Weights of a small transformer language model: capped logits.
MLP neurons of a small language model. Each row is named by its layer, matrix (gate and up: input weights) and neuron, and shows model dimensions 0-127. Each number is 128 + 24 x the weight over its row's rms, rounded and kept within 0 to 255. Numbers have three digits each. A neuron's up and down rows have the sign that makes its largest values positive.
After each neuron's rows, "fires after" lists the tokens most often just before its 100 highest values on Wikipedia text that the model never trained on. A number after a token or word is its count.

L7.gate613:115166108079104130142119138124128133119113113138108137139095143139098134118141123141124141109142139120117089129161104138142145110126141136101138118156126093117076104086139086103151129168091122115115108113100136127166120106142145146162131088106133125134142135110103124132133081141139156136080169184119134121119109136129148150116096107124156113108140085108104150101094118127115116121140
L7.up613:145137180136159104124139156095101119160120080100133116155112151125132099107180104139123164117117171118135103095093108132111145142145155142127176108111148098118160085123149110092148137156178126146123120115139093087175132135136104132139116086155156146141154124113129117120139087095105085086158146136145122122121155129174128110111123114166131088127075124119096143124119116162105143141118
fires after: " " 32, "\n" 27, ".\n\n" 15, ";\n" 7, ")\n" 4

L12.gate638:063116158121141135139069131146156106141103107139169125126121158138117163167129164140124099120099184121115100140163107137098153155130111153126115101125166172142133082147099109182079101109152152148121109112120132145162156092119144147140189122142076126099126133109101121148082129093145151111115153106142161126119138159153120171104105134173121146111134143091097151145160099154112106078128
L12.up638:085103118149130109137090072133160152180116113146150121114122128155138169099156150127108150166106168165143105085132117129084146095132116148106117107125112119073138128145112137123112114082121104148100115115124135124120131088128159145120136117160131110102150128128161139176089152145117153166157114100143137123108123108110087167131083139128115101151116118149106162161083137146097097131123
fires after: " " 49, " (" 12, " |" 12

L7.gate232:114099118108104133143087131129113103118140130120098141164225138104099167110115121163135130117140137106107103102111105135135145127136174123122133140126100115128114094111126149122152132131112131133123148166112165110116087083093130127091123114113139154125112139110134099121093116092109078130162170134114102124167160117153135118126152154122154117151138123112118098126084144178151077117149
L7.up232:155155121135105118114087149096127141124124138162108141129132148155163109164122133066108158181150123116158118143138134125144116104090151137098142177128130092067087123128107095091129105147149090117096074138068137139094149116039136105123117135141125147119085101095186161102162136146104124140130175140122113129176100139119162106157141099139099135110108164108155137109084118103151060107131
fires after: "|" 27, " |" 19, "-" 14

L4.gate492:080121176153148139136151145150132119121124136118071139124164147147145120130126159115141101107135133130131132106101132118109114168132106134091129137171136132167140104117104180125131199123109112061162172090097143115127115136140170149121116132129103159082170143149123122164118141112129142112121172145153114081103161163112150134132124076080116158115151099137130135168125124188096119130123
L4.up492:086155132133173136147160140146120151170158076137182118113122144092154151141132128124137128121104127142153126151086112090141134092205177169163151120102122122133139085150125121115094137071142144127124118114142136146117167203141120129147125101084153133142156145126142131111085146123152097098144137101131086123150129104146147106092096137160165122172124112140130182109128146091123126146140
fires after: " the" 48, " a" 9, " this" 4

L11.gate18:130164160118112133157132096102137176202126106100167093135140142150130089145135148129154106133064132214108121120154144140102170120114145159136111136095133117111111136150126113125123110153103120115125144145126142116153126164163129116158097164177114132125129138134139146128125164128155087172144150127100125149133162114110143160140093112127196102157170163175107138124118091171122146086121
L11.up18:126105145152122121141124170121125157144122086134145132111111125155101161097163117095110105125123141147138128084128128140121099136122139086163112104194146112117108145118135177189119135110106148133130142095092151194131151155134122147087117130185123118142120105098111130114141152100124144138111119141139101102131179180128146126138115185108125133097121075093125123124136120136115132132107
fires after: " the" 38, ")," 12, " a" 4

L13.gate171:112166104134153161115151110129147129098128152106167125156133111093163148168143106165119136085131110142123114134112126109126147127137131140136162128148108162139159145096149141096160144151126085146127123111143165118099087158105163105113124093157141149110131105136135134139161130147133103106091138160129112123115130129161130141082151130074138146105117128087076142151144116115164139124194
L13.up171:135148135145129095098147108134123151093130160121161109133125136132140138119132154143119117135116152121098111162157106146101090173138124120124132136080133120152136128144131121107117122121130125122113159163114096143160083106139150163135082154152149134142126112109086138139170142104104108141119133136129114130176085097149102150118134132144123107056151160103099122154158146103094104144148
fires after: "200" 20, "201" 15, "199" 13, " " 9, "." 9, "195" 4

L9.gate608:077114141124141151112136098113151146126121129129126106135108134143094177094146115166144145124181155150128080140104113164143131099130136143136137086111145130112109129098156118155114166082123131127155126101147133117136092117117174127117107127131121140099104108157097112112168120138127109196124137111112202117114107111156107095125119107151146102130109129098176157176099184136126114138144
L9.up608:067129146129174149123113106177092100115133100167161128149133129142110126121106156112128147147154167158100130094112122155087134132085127163097096102127135113111144156118094102145083178094135122100115125124166135113150088098144143128098161108089135152124163104102137137106138129156065114141142098181133131142109177071118130127155114145145116097147141150114109145136138163175132076159128
fires after: " |" 35, " " 28, "\n" 8, " Upload" 8

L11.gate544:134113130147095090092119118074118099131098149164187154127132141159113187137149127099127129108154123140131114107127176128093152137169136146146127088094123125123110146149157085145115112106112112100133095094145131189125130142121151121125128173139123112091176128120100136139096083102119118143114125128088146128098135138105125081119130094139099124173125136110111138179134103109123140125109
L11.up544:165125038109132104167103109128115130128128133138176122139094146117142104115160125131132110118114140101100157121159115128127173158128093099108110071120140113109124161103133136136146138128170099132094133112120168116125122153125158186129165083111123148086138083154126120129151132116150132138136167100089121104080125128121150147149161102110131139134130130099104131150128133138133128131158
fires after: " " 52, " a" 17, ":" 11, " the" 6

L12.gate350:100137091129184114114140149141130088101136126140158126087145151125153101142116120117106106121104140106092145131098122099111137131104145165102136094122103148123155122105123172085164136156094119167134151087141162158120180127121102141169143108130130134117089092098131142132135150105138147108120141151137098126127138155102145136136138107160130128113122085097134151138139124129172107112106
L12.up350:162119129140151171145114089131115189184116131156125155157094120133111140148145092117118110097160137133094164105106114181099176094111152118151086101087117185113131148126131104122133113095139103151162150087153055142102127117120149101120092100125188089113139131136140152127138119089123153160119107158176135141131153137127102111114118141095146121113143085121158124138115151129154091116112
fires after: "0" 21, "2" 11, "1" 8, " (" 7, "3" 4, " " 4

L10.gate400:091108115122119148118143110139111145174123144146152110145153159164138123126147084100113105144144139212103107094122136127137175098098101120105168109154135137187121140130125147101135142111096127100162164137141111108137127121142058108143109132170125131155146114140110145124142153111132107151113112142128089146110142133151155129129117099148153132099121128141074145127148109154117120120131
L10.up400:125160154095174140148162117139126127141063134141129089166123124106138151158129135149137116144143101181169137122115170187127154097108084139146117149164111125144098132135125153140117136146102138135138119135129118142161147158134086131146097136153084139145132119137106149135138094110108112101115106109149117141122123098135159094146119098124129147119099162110120132151148139092104157150111
fires after: " the" 33, ")," 14, " =\n\n" 6, " a" 6

L7.gate108:108123176137142152124111129137133099133126102131144122106114175115135116111164108123157141137109135119168180156133130110134144130106102161179106114124199101154113093105100124165124124133104113108144132112156120138168103108157067094128083154123113120114151107094114127141114108172154129142132130151107103118096122126166154161130185132170142127173119090115136143098134103163129176128135
L7.up108:135131147127120143140162131146160173137139114136110135160127153120121165125099092127112145166129102102143176127127128114110148123089141164138112141161134127129164152123175147174135137162120129141153115105058130129126143108159114171133084134148127098122122156139176116130148123121123149105114134126132109123121109108124184130138176125112080146130108116117152160131115117190149140138163
fires after: "201" 22, "200" 16, "202" 15, "198" 11, "199" 9, "197" 5

L9.gate61:111113150136161120126125145141113116116098138145152119104147175139118125136145068127116098098101181120146172133120083147148143176088136111121108110123139154120123104119139136162118132157102097108112092081157093139163166105111109135183173111139114151107105086136134110124146106141105117118133192111120135120160121149142122145132095147135149113089142115112113185142121157146157105119112
L9.up61:146124171178142125105126190180087135124143151103156142127163161148106157140124134112114138095117158107134128105111127144100100138106157130117131152146126117081135130148136112145099137094104116137160141157160053107114147137141143094160145131112105104165132121072161128127130129132136098105126165178143153129127101123132114150095113166104153146101133139124165148141129086101144147141130
fires after: " " 59, " for" 8, " a" 4

L14.gate531:122110165152174104072149133112149086128129127142193171082080129117123153135154116081133132133137103092144116137115120096128126139090139130157122127104141088121165161105147145088155120115108130129143119116121141110085197120132084128123146150140108110121151110117176112112151114155124093168140104152124121137130072143123141127134119115139122137107100122108187146166097155119148132133125
L14.up531:139117124104128172120091144133134137101147141107122123120105154113123163135098117145110112151122114139083105147094149151128101128129143131127146098132124116132162100134135142127131140132106117122118121122101197110063111147165164093110122126139098126115117125138120106103155135148194146061118084162114101084124093118126123120120150081069117112110095066153143140104106108147099148100152
fires after: " " 26, "201" 14, "200" 9, "199" 5, "|" 5, "195" 4

L14.gate443:063106133108118105102141105186112104121102112110101126125114114120134130141105113129144123138149115086150103120117132120161146074132109129134140120142160176109111103153084157082110154129124104125099159131130147120099129117172086115103115126101111164100125115125102115184138096103158141136131141141111141102089138102141123123127075134163147120095144065136162157117076158136151161089102
L14.up443:102125122153138163094090111116127102132113105183111119144148101147149150140149089144115105134156095115096122102112133171102139066079150159171128136111153107119152123131109138159108124157124096124102121131087090162155110094200133132128073122110154149144147174095171134113096111133120128151120118105115156187128106152164086121107167097150127111117113110113149125163141126129176111122135
fires after: "==" 31, ".\n\n" 13, "201" 7, "200" 6, "199" 4

L15.gate58:084143163100149115112145129171120134158129118146180151159096171141145172111097102113107073156137123138145121121082108185112109149075144155139116077108142126140147167083148158122122136150109111093148119112176092154148105151150082164110063152119141169114086130174150152120098113114155162153135146100130117127156113165117147138097126110139134124132130119148113137103154107156097110117130
L15.up58:110102129136148124160115139150149148146101137118111162143125139125160125114130105145129153120178153105101098114101079165132143143138106105183104091135079120108090138099100135120109157079128128150159145123124114178090082104070125116166119158161139123138119090131173113161154105116119148122102141133179155119148138118115097142110133106120144099155104142101108136146127153154118117139119
fires after: " " 46, " |" 5, " is" 5, " the" 5, " a" 4

L11.gate397:103080125109124127135160115133088137113131125134104079132147121095148150141120131152117068139095147092141136145096124091112150064135144124142162138139139154123116167127142097114087152149156125133111126128114161139116127141178133102147135138110131133134105098139137120147099129144154116176112132160123097112132087113108127161172074149113163112139150147112110129139104123140181132080135
L11.up397:121129105184120109122148099103150111116129113107117166095129119122135147136123153146092101141122137114150141167103139120147134128151103128089110138150101142071133106165152161130119172127161166115129138130103139097142119073171186163125097047094137142138135181128133106191153126114128119125144121152113143111161119122151121142148148140123155133121114134115151080150097132117124172155120
fires after: " (" 19, "8" 11, "1" 8, "4" 8, "0" 6, "2" 5

L9.gate389:130114107121127097107108156151122192129133118150152108145108151169095096164121096153075124166167103077118130121124099141127103145173183121189144141173118117133102081120155145095186135127115127124134137112136141141165129138109129142136148165137153146121136098151112113160163117118119147139142128166167096115183099142141158153089127111140109142117077095149151164121156144087129142116108
L9.up389:171162138117130097126109149095095092122152142161157106152109165109096140135131114145101088162140108123132159125162137121104121132124090150094140094131108142125145140127105136138124101104165158097126127088138148128107136123135143182174114103154136115125069095142173138152166122114124171117093135142138119116122127157099119171094095122133121121120104136125126173151155120152137166129104
fires after: " " 25, " with" 7, " for" 7, " a" 6, " by" 5, "," 4

L10.gate236:090115165122118129110117126119117073110112130131118128062075153123096132115130105106135087115101154126114129073142117132122129103120135132142122122078118153142113133124127150079155149109150096106152144127167072123150140108074171138161140129135125151122121132149151131089127114140137112106098131128124140144127100129148111163101173118102129148079087124135127157100147115157136142103142
L10.up236:168137139149146145142142115123139138160110133133161086199112163117123115121140131127103132147142131127125124166111146128091152087102104161088106119134097148106128170130131144107107110111090059149165128124155168139107118141117103117124165158162133123097128141130162091135148077130164144134140111108142133113098103147134124112079134145133119129150125135143147164131148171132124116155133
fires after: " " 50, "4" 4, "7" 4

L10.gate298:130123137110132093131160131156133106103122149103140117105173164156134136154148119140149110125138134127151107123119102077116118093138154161103130139158138143105136155160084130086146136162085104135176154156103136106120147146139113137113143091139122130095119118176094145129128113145138176134133075090097167096102116142144135142097119142151121146121129123147148152156115165139121144039118
L10.up298:172135105136127101126144115127133135141194121126124132116067117116142134144152151140091074140126178116155110110117124138115120120149162150113074141088151137117135147118107092141171143156083109105116147134122125107147141157132118111089145119137118105123113129176130106166154104103115146124106132135123144110154110105153123116122072163133121148123097167130145125113154153125111125152086
fires after: " " 31, "." 20, "199" 11, "198" 7, "201" 5

L11.gate189:115124087135133162132142124116142170147118138122133120125112155175157117096113111110140137121122134171159120111119108126145160144135087140105151103094156147072112146145116138121153075089111091149168123166140106150149156125161105133101111124104120156125127143127113128096115150085120106132171129094120137082122142114114140132174106117148129171138095136104136111172156104154170130103165
L11.up189:104123116122133164128086152098155133126081141170150145123129151116110141123143180104150121155110136123152130092128150110120163107122106149141133104082113120109147132133146143130115142152117147129121129118134149107158151131128130111145151131169137125109140112171172119166170156140141118155169113138163155162116165154161117158160132127080143135136096149120148124150172118085116083113144
fires after: " " 58, " the" 6, " a" 6, "," 4

L11.gate429:138090137138133119126144116117133115127159080129115114113162136123167107138135134184128146085116168166128167141072094092128145149135135172106110093163145192124153104145136134141186137084146143105149103103117127142146127125140129090142102136130128149135173135111122122148125121117127137089145168154132080128123116153162166113121139118114125142109106141066117106168132151112170113100114
L11.up429:130126151192121087086143126084120082117102140111108146139117134118142108127117168172132118098124138133159128083122154116087132122117147136132125178151166140134120088127129109148105124109101146084130123154124128099207128184136132121134112138102133159123122129120101133131124187133114127106133126111136093125081108104128097150140118139175075149090143116067169122163154142119084126079124
fires after: "199" 17, "200" 13, "201" 13, "0" 8, "|" 7

L13.gate234:130116119149112153111132102128128165144149141147135143108110147105158178106138119122119140100116109136102163120116125131121134124113136151135116132137132095127109100132084156119150150094118110128115113099128176153129156129143101104133115121128116160130139133141097080112108148161161168107128160145091138083165105073161136146101156135166139197115182107112141127163142163092154095100161
L13.up234:146166156096097107133101142125169106152131171173124125151160128137101121122143107126170108161130122155127158085119110163122120119095123083176138144134174097136145132162118114146118117121164153122132171099135100130113166145133137106119090188127113142120145137111077087123168152164145129160115127136120142102181138152144131090140144140074140128122123132093101149151149138089141132116111
fires after: " (" 31, "189" 13, " " 7, "200" 6, "N" 5

L13.gate623:114144127169087141100117074156138087095152176102123191107160122119150134154108144091144138086130140149138127140123152118145146126128100130145148129102122079135161092115106121123129114131140119140179108147142188113121142110128188123160177119140089101115209106103118134070146134157130129096139157076134171106122114100135153121121160136142099141116109115123165150162106155112146087135182
L13.up623:103130160111141130097092149147098135152139148125137154155143130113091112133108138110127113125117147142114107130125131109122141127092103147120113121129108087167121109076095126134066130105145130168131120157108149077142147095143114148131141108099078136095107109172130112160163107129121140089121119143134126164111105117126121139149132158149120112111182111151130100096186150132121121102064
fires after: " " 45, " |" 12, "|" 5

L4.gate31:099094146100091164125087130105139129117111117160146073159108135197150129107105117109104171088142134155144100136122118093164180140138154133110116114093123136157145157089143145129154147098102137123140099106127110111129118133138132128134147127127108146153095112100151124129124136142110140131140127131157116095177166166149129127126109110120126094137129097114149141161150143138135108088089
L4.up31:104137123134155133132062140145090146121119143139119108132110182141072130117136126159108158096122138133140132123117098126151105123065117108115096124188114076134128083130133119116122132099125118124125145131158130108158143185178122102135150154147106150161122143108085151077127120127161149128075144086117131120176142117168112140136136118146180157143150103140152175107110105143111158170156
fires after: " " 94

L13.gate69:137100114087138088185105112120136103131130112114114104103119142122165151124143108154093151123169146136115128165140092166161140127146134133169128103094155079149108119131128119135147144117143126108099141141112147122092124098179100134101119132134125123094117130105120119175142097128115132148145142129106108138126109078126135136078118099112110131135118093135135166124078158152119148087109
L13.up69:117184160084142123146136084155164155117116136131088099105104147101143144171139088134124144151120113136100130146137146160124126124128109116115099174157164152150128129148122150151142090143093128120134133105108128136123148137133088082149109160065108138122130144135106162135149117142106149130122181120135145183104097128127127133143113118145100168128105141149147152158117101107100121075135
fires after: "200" 20, "199" 20, "201" 14, "196" 5, "198" 5

L7.gate595:090100155108109163145094095110118123135113102151134135122134150067083108105140138152146133109140106156075144120079110096155161132126092123162126112125107146184150134114120166127163177096156156137126144085148143147159137102167126127128120118106141143091134118152104124149114146129082109128097163142128136113148135156140125141158118110144127126126103159096130118159102143134126121118114
L7.up595:099129132134103139096153136129155159101133126127093133146120136142139137131111132162164141116105105108120113097162141101153138122133101118096134101173080169132170135151138169079135140138161112112134108102146136121099156124143125130123125131165135104142128067133117090133060123108109073108132124080121083132100089144091104129114147135130152107135142137133110108139115104071114088144151
fires after: "–" 46, " " 5, " W" 4, " Sc" 4, " S" 4

L9.gate295:121101136133155177131137151126144109092142144144115122127126126148168142094112076119091164104130103094145112100106116172161129075146127149118093165127127144173093100119087120114143146113100111106128113103170112127112109143113144160094139112116139107128132078110101074124203100177165086123145109094164169116138119121140089147132143158136144113161114139111143111134105153118093109159156
L9.up295:135143140159137083132154106124102121179134142151153133131083127158091103123124099171142059109114129143107164135135100148137165124118106149121075137136117124128121089163141097138132134158076093099155141150123111149167147157171071135130132116153118150134064149100096123125143144106165137079090094110083131108192114118145115116118113131117138095103100109150169122139116143136133163166111
fires after: " " 84, " (" 7

L2.gate540:133118181148159116131119119089110131125091124166144093107120106147138135081113149107141118118144098151126136116102129114132137062110104103142095134128153144120158147119127129107153141075139150136137105124124123095142130117123149107135077141112098138109129170128115113107107050119089148123105129115139124127166144160122112118075100175108149097117118109165126128091135129149142126145152
L2.up540:127170098110108116105160128105133138176116174165130155098102116142149100122123142126145110151127151111173104157157160093096168164133104169137167155185137149126163117116109139139112148157138150179123159112110103151108125138131099133142131111105153122123123204104147123121139119126107106126169065133115129119117172118150101137146163128140140172107084117139105135145152161128119158126151
fires after: "0" 28, " |" 21, "2" 5, "4" 5, " metres" 4

L7.gate295:130076119159157136105146151130132126152146127165106141154105150159133148145111138109104138107140144150114126104114134101161125110101122116144109147136142184107128104114119174124126137130140122145136146100115126142121180083106147122160130121115150147099112131103141151132129126120125153145122096114144087100143125134102098149119142147134171070137140106131184125160134152123151080085130
L7.up295:130114070135078119108190131095105093127166091139087121144152146145076143111113148144103095135122132102105138117159085128149143166189128150127114100130149173108097145164089136087131146107149174174095180130086087133127120152141150133140122118114128146121143133105097126172140137125121136122098118125145132109113178160133086123141115114102097140136108147184150131132125127130140123116126
fires after: "0" 13, " C" 11, " T" 10, "2" 7, " S" 6, "3" 6

L6.gate90:147110138122158118080128135121137136170125177110145148133115122122114131122118156115105108130142132112146144146130124123138103102125142116139113137072121136144145145135147157129105140140095132145126140142143177147120123110134108112116159137108111129126137087148122119096166144106120168114135178152102111132096076105126145056125149150119097143098148099130138179086125157110131155175122
L6.up90:100135151137142114134140136091109097135145134149111106093158155096181122126140104136192113137129127143101203103138121117120128130138147179175139121165155100134146151121125101102118117106137110108140123090141133110096099128141161186123109124091060092146129112119116137142104151146144130138153099151154135119182163140105106162098131145129132087128134153131124096152137135157123116093144
fires after: "201" 23, "200" 16, " " 15, "202" 14, "199" 11, "198" 9

L13.gate198:083140140107118128114126112114149107106125106103150106083187149083139119146179116107117106116128071163148109141145112137140156101133143166131130104143153157149155146132114093143125141077131090103119106116121114088126116109142122180100129052138115145121126097118126176162163173127105111153116142131119128100147159130108164124161067128197078155124107136116117153114132159135112084112143
L13.up198:150133130160132108119168104109145099126109105142077129128158112137136113164098105098168128084110140146129110095113117142114162123128109161128157145128120111116128140117166133111118107143140106166140129064107134096107119086110149122134106153116124092168155089136122114141133138093129150130093089093135173139147160140091159103141154140128147135166143133127143133160139118150158097145130
fires after: "." 37, " |" 23, "–" 7, " " 6, " ." 4

L15.gate309:070114122106145109101137114113102139108120143118138124159153169132139131143115115175085093113097086117174140134130140129065125130117149153126094095132142135143123125141103157089132132106157158095119160105187124177105109125118141110109106098141089159088060143148106120115085150124128112111121128138085127124132126143136108112097145107128109154149139177096143141202167128117124163069164
L15.up309:147123143114165074115128131097092098119128098111163132169146161146150149088140105146103062114090101107128166137134124147109141120091110166111108095081148135118116171123134111149140118132148090132143116124147141156123119170121147147152103130162129126122094105139140131115130131143183147152124101131106127108124151163102122151115133138100097142154146159086120123165149123078122150139147
fires after: " " 62, "\n" 7, " a" 4

L14.gate510:103135121095082085144141128152091097129098155123133144099119143090140121109150197152147099146137144122106125156131121118105168102094120154080126159148087146144115161092140130109134135137102131166149117128121137074149085102188155124138130107144128139157127162174095107162121083145131145102139131145121144162112064112178124137164139113125134147090096132103119134119108131105146125086140
L14.up510:125104110122123092121152135106165101081168130163154153063129152111131134129179102118127123145131120117135122146140118091113137142138181109120122097117143137136151117101146101140130089152091196143117153122127104113156129112154114132112127115169125116121171124113140139138128135168075120114126113129101131117121169104148142129120092147086132121086078143102161126136139144110139122129143
fires after: " " 63, "," 6

L9.gate501:123177166130158127051181137135117105094145133134131133104161146127132130128148149118124156117154103121130128103111111088068150131146152147109156155099101079164152130112132137114134083156128083127159124105101122144139108144142122116119105101116123128125107104102140169125092120120150146097140072127097195153103106127175155106163157125147128146135129160130168135132113143101133117161124
L9.up501:118082131141129155100122148056124100156123111151170154087127088090149138150116127103112130108098124093106118174091094152110091198148181158122146120124117146134120126145129081119119072122132135127101155088138131097109099139149152133149071130123119150148146100135122140152125081159113137137157111100142156111133087156105155105126113153068137122116143135131156146127134138136129124111117
fires after: "." 39, "," 8, "|" 8, "L" 7, "′" 6, " |" 5

L14.gate482:138158091141181161161095158155141121128119126126102167139121155135153145165136110152130139116097144116166130103136099129145125142119146143135084108148130123137155119153129123144103162090084150152154108095150180083124158143111138112117162106122074117097102107134147087139106164119124152087139122144139127161147146143127118081112137100089116165123167133134148183122112158125101182161108
L14.up482:104148153111141098136110140115109123137170149119117123157108117082123080114125133098166155132110123160154104128157104131116185118172144114155150138130117077153150155137125103129127101146099125097109092134169187153106114166152144084198098134129132145143126125120116132174132165127104091117148159067124136106140164118157120126096123118121108116078100135140139122119105087143092103138111
fires after: " " 42, "°" 12, " the" 9

L6.gate454:103125164115110133146132131146146091122155106115091105146155144131098123138140101131074138132124120126099124135160165091160114116085134110151102120059164099122101141131112124089121127128151145117146117131109157176135093114114127111114171124118120145136121144115132080145106127116104138135083135139144126145112121097179067160124164114184133113122140114113106136125113155117105130112138
L6.up454:129133063138147090123101169131135109126113109155159122102146160149114100119126118124093137107114087148123131131096132110139114127086124093126108104132149105104148152122124159074119156137088124129095138103116134097126123142132138114132161099121060106128104142101144117144163133120080160147127148124183124150122159114123146123154159118153137100127123115104097142134156125151155112084123
fires after: "-" 35, " S" 11, "|" 6, " In" 4

L4.gate167:138072143097116159132131155118116094155164104141090125179148124146084123116133128119168103126124136119123130149130188141132139146107153147127165138097117138126106124153085122141147137093177104135140141151122079138134104137118176161132148119090101116118136140152166129050122084159131068130090164137129111146117148181128102126138140126116152116110126110142112103151108152138122113135160
L4.up167:159152128081122117153118114099140120095087152146107122144131089118093135150146130105105117138144119120137152151121142081155136148144139115137112132092126124130116129121120121123143143160181148165120143127133119141128121094115125126137128124155176120101078114096131138121158125155099101130132129155126145105175106132162113137097130131086153125157159120160133164154124132103171143132112
fires after: " " 58, " |" 5, " Win" 5

L13.gate575:122103125104128096131131180118111091160155136151141107143135180149135164151170106133092137089152101134134128110088106126118121139130087202127146078123108105135119098095116131156135166152148129162105105136151115141132128103126164112122161110164118114121112160136118123078131114106159131107084110132138158136132100153103138146105130125124145127157118155125146136118124139101179128114152
L13.up575:132081057097157131144146097086120092108143162158104169131158142180185077123127142128107144113105141155171103143154149100107154106099153143155137131144114152119146117111141059093163179116137124102127127190131131132148081097123139135155126141138158110126147167096137142167098136117123131079122117110126088085129098125144144081095109142141161100152101133169151106136129149110133111129102
fires after: " " 30, " |" 20, " Rep" 4

L11.gate208:144110093133088176127122158117110121091120151166121162116159130135127093071130069140161115147133140077102096141100128133112098183091140139141120123109131097145123107135141087109165130117166140098129180119122148162064144078139158191119118145131144131097096116135100165147125104118137170146122120104133138130119105149152137143112145124131097145133156125166097162126137140163097137151144
L11.up208:137128159124133108148129090155140082135109134114161133108108143129147134123101150122088165109152119134116151089134093092135112100095198155144117131161119122090119129137081145147112116080172143153166122097079112137121086206140098107100141114102134113131156178093132134115090132100120097159098133131125158142133149132127143135089125117129133103182142121096138124109128100151144056108158
fires after: " at" 67, " At" 11, " the" 7, " from" 4

L10.gate81:167124130119110082131130126145142106111150142122121094090156132148163104129101120102141144099077148149129140126068116113121127157143157142137157109151122091157119121099114122120152151113160076133155123140110159126145103138174160095093126159152147137180141148119116137088137122108140116081094176135147137120138138141155105105114111131137127133133167123122105143170127159120132137168133
L10.up81:144096067125136099124144126145090103104157161107131153108186112143115113130122120078085131084132114152127147142165135128121127151134118143100135116154126160119182074108077134090126153089088167110129094145103114147143106122132129115147130118126160138120100109137120138156157127115135121133128130134132098147128126071098088095153156118145094129150132126139151151119111154140154146106138
fires after: " |" 31, "==" 14, "|" 10, ";" 7, "\":" 4

L9.gate585:112116122118099139121134140068091140108152143142129090181127129100104110150138114126111086089148153114112107117121137153072117180119149123099115093119153094077169107138090130155151140100135135134138148126152152150119083155133117165142128178109159177110145137151153131092133131162122164141114150156143154142118126136138115153103149113129098120117159126133127141114108165104168161133132
L9.up585:160152145141095137118130113119151155079120103135120140139138161090088135094106097131109138129155110115127145130162127094104143138145124122099152135147084104111112134101139115148140122177108130122121123168125064132095093144173090130109107130152134139104117127082136162113102137142097099126137150131129128183121128105153127070082147083117110118110144147124090112152112146116151098125148
fires after: " |" 55, " /" 21, " " 7

L14.gate378:128155129144145141116072109132102193153126136134143121089150144153119126111092136140180112116136131152121125092139098121132149158168124140171125095174132125136129049184134122114152128097138101123158149133143136118132091133152137128137120110172136178081176158129108121141127121140077106084118147129132152076117149139123120114133148124120116125133107135141129110165157144164091137144106
L14.up378:132129128133107115101114106135109141129149120133148105147117152137107112127085127106073150111126131111178192095087098141118117093109095141118128126094134108101133140125126092168104129106117121112177116128135116145151099145145146146094144143163113136134140147115146151124092153132128176114132112154117121145111138169142156109102129158166120113112134109182178183109147121133114147122134
fires after: " " 47, " the" 19, "-" 4, "===" 4, " of" 4

L4.gate305:062154115093130135103115153122092124128122134146122145142124137170122125141093130104117139111096144100139180141126074093116146192135151167130107091150132152148148126104105125086154158096107167128142081103093115129133133110144178161120152128106113108135118140111109110134136084123133108142155112154114144118139128126134142131130154111085139180138164104135123149103133147139079119151139
L4.up305:167102164115133090168136125082127123144169104120142133148158094139122118119129117149107121123123100116142114090153101166163151104150128137147150118153157138115102143111153147109138145069139143128122120155110109181098129180077127134158137182157131091155142104067168132058137143114100146126099121137115124142142127160158133142103143135118156108144147139119138110153135117084159133193133
fires after: " " 47, " (" 22, " \"" 10, ".\n\n" 5

L15.gate384:110137126125165094122115131116139133124121124131166147131109145138105112089160162123138134112151152151141110102137118113103091107136122136104160148127101166150132168143144092096075133160112101133140158144124132112148123165166129110086125133155137093143144126113172140104140152147108104150127119077138130154141121063125134107130124105144120116135113119130140132143170122166082119148140
L15.up384:114154160105120155131089144126136132173143139158133113133176113145121153132111129064096097155140145143095123104119135137115116149133150123091101102116122136090134119112124135107137161099131119075099133121159123132164094143108128151133199106137132140111136082090159118153134117136154135106120108140128123077122110163122120130131107137149121146140132133145145138160108113131172078135078
fires after: " |" 20, "|" 16, "4" 8, " " 8, " /" 7, "." 4

L15.gate589:120121105125096114108136125137153151144077160111165156109145144124077137133127147169129103124141142132172134156111132077134119107137102160158153136127105131145169136106106097110159125137113140107087120103124092149137119088165115145119093094158097155151112164125083124092153130110109139091112158100122109149149140128159118164101150145107088140124119151126125110161126089093100125091114
L15.up589:103098110125167179132158133097128152153118154134149114119118130118151147115154108152127100093137117164132128141136145091141170129099133130173127134096136159128156161093155086094099126076123111128098118169147116155150135110126084141144143153160119131138104132126140110112143138133209150116131146118127163124116099150116115175121103125127178194125136101126105098189129107099094123136104
fires after: " " 48, " Pro" 6, " Jon" 5, "," 4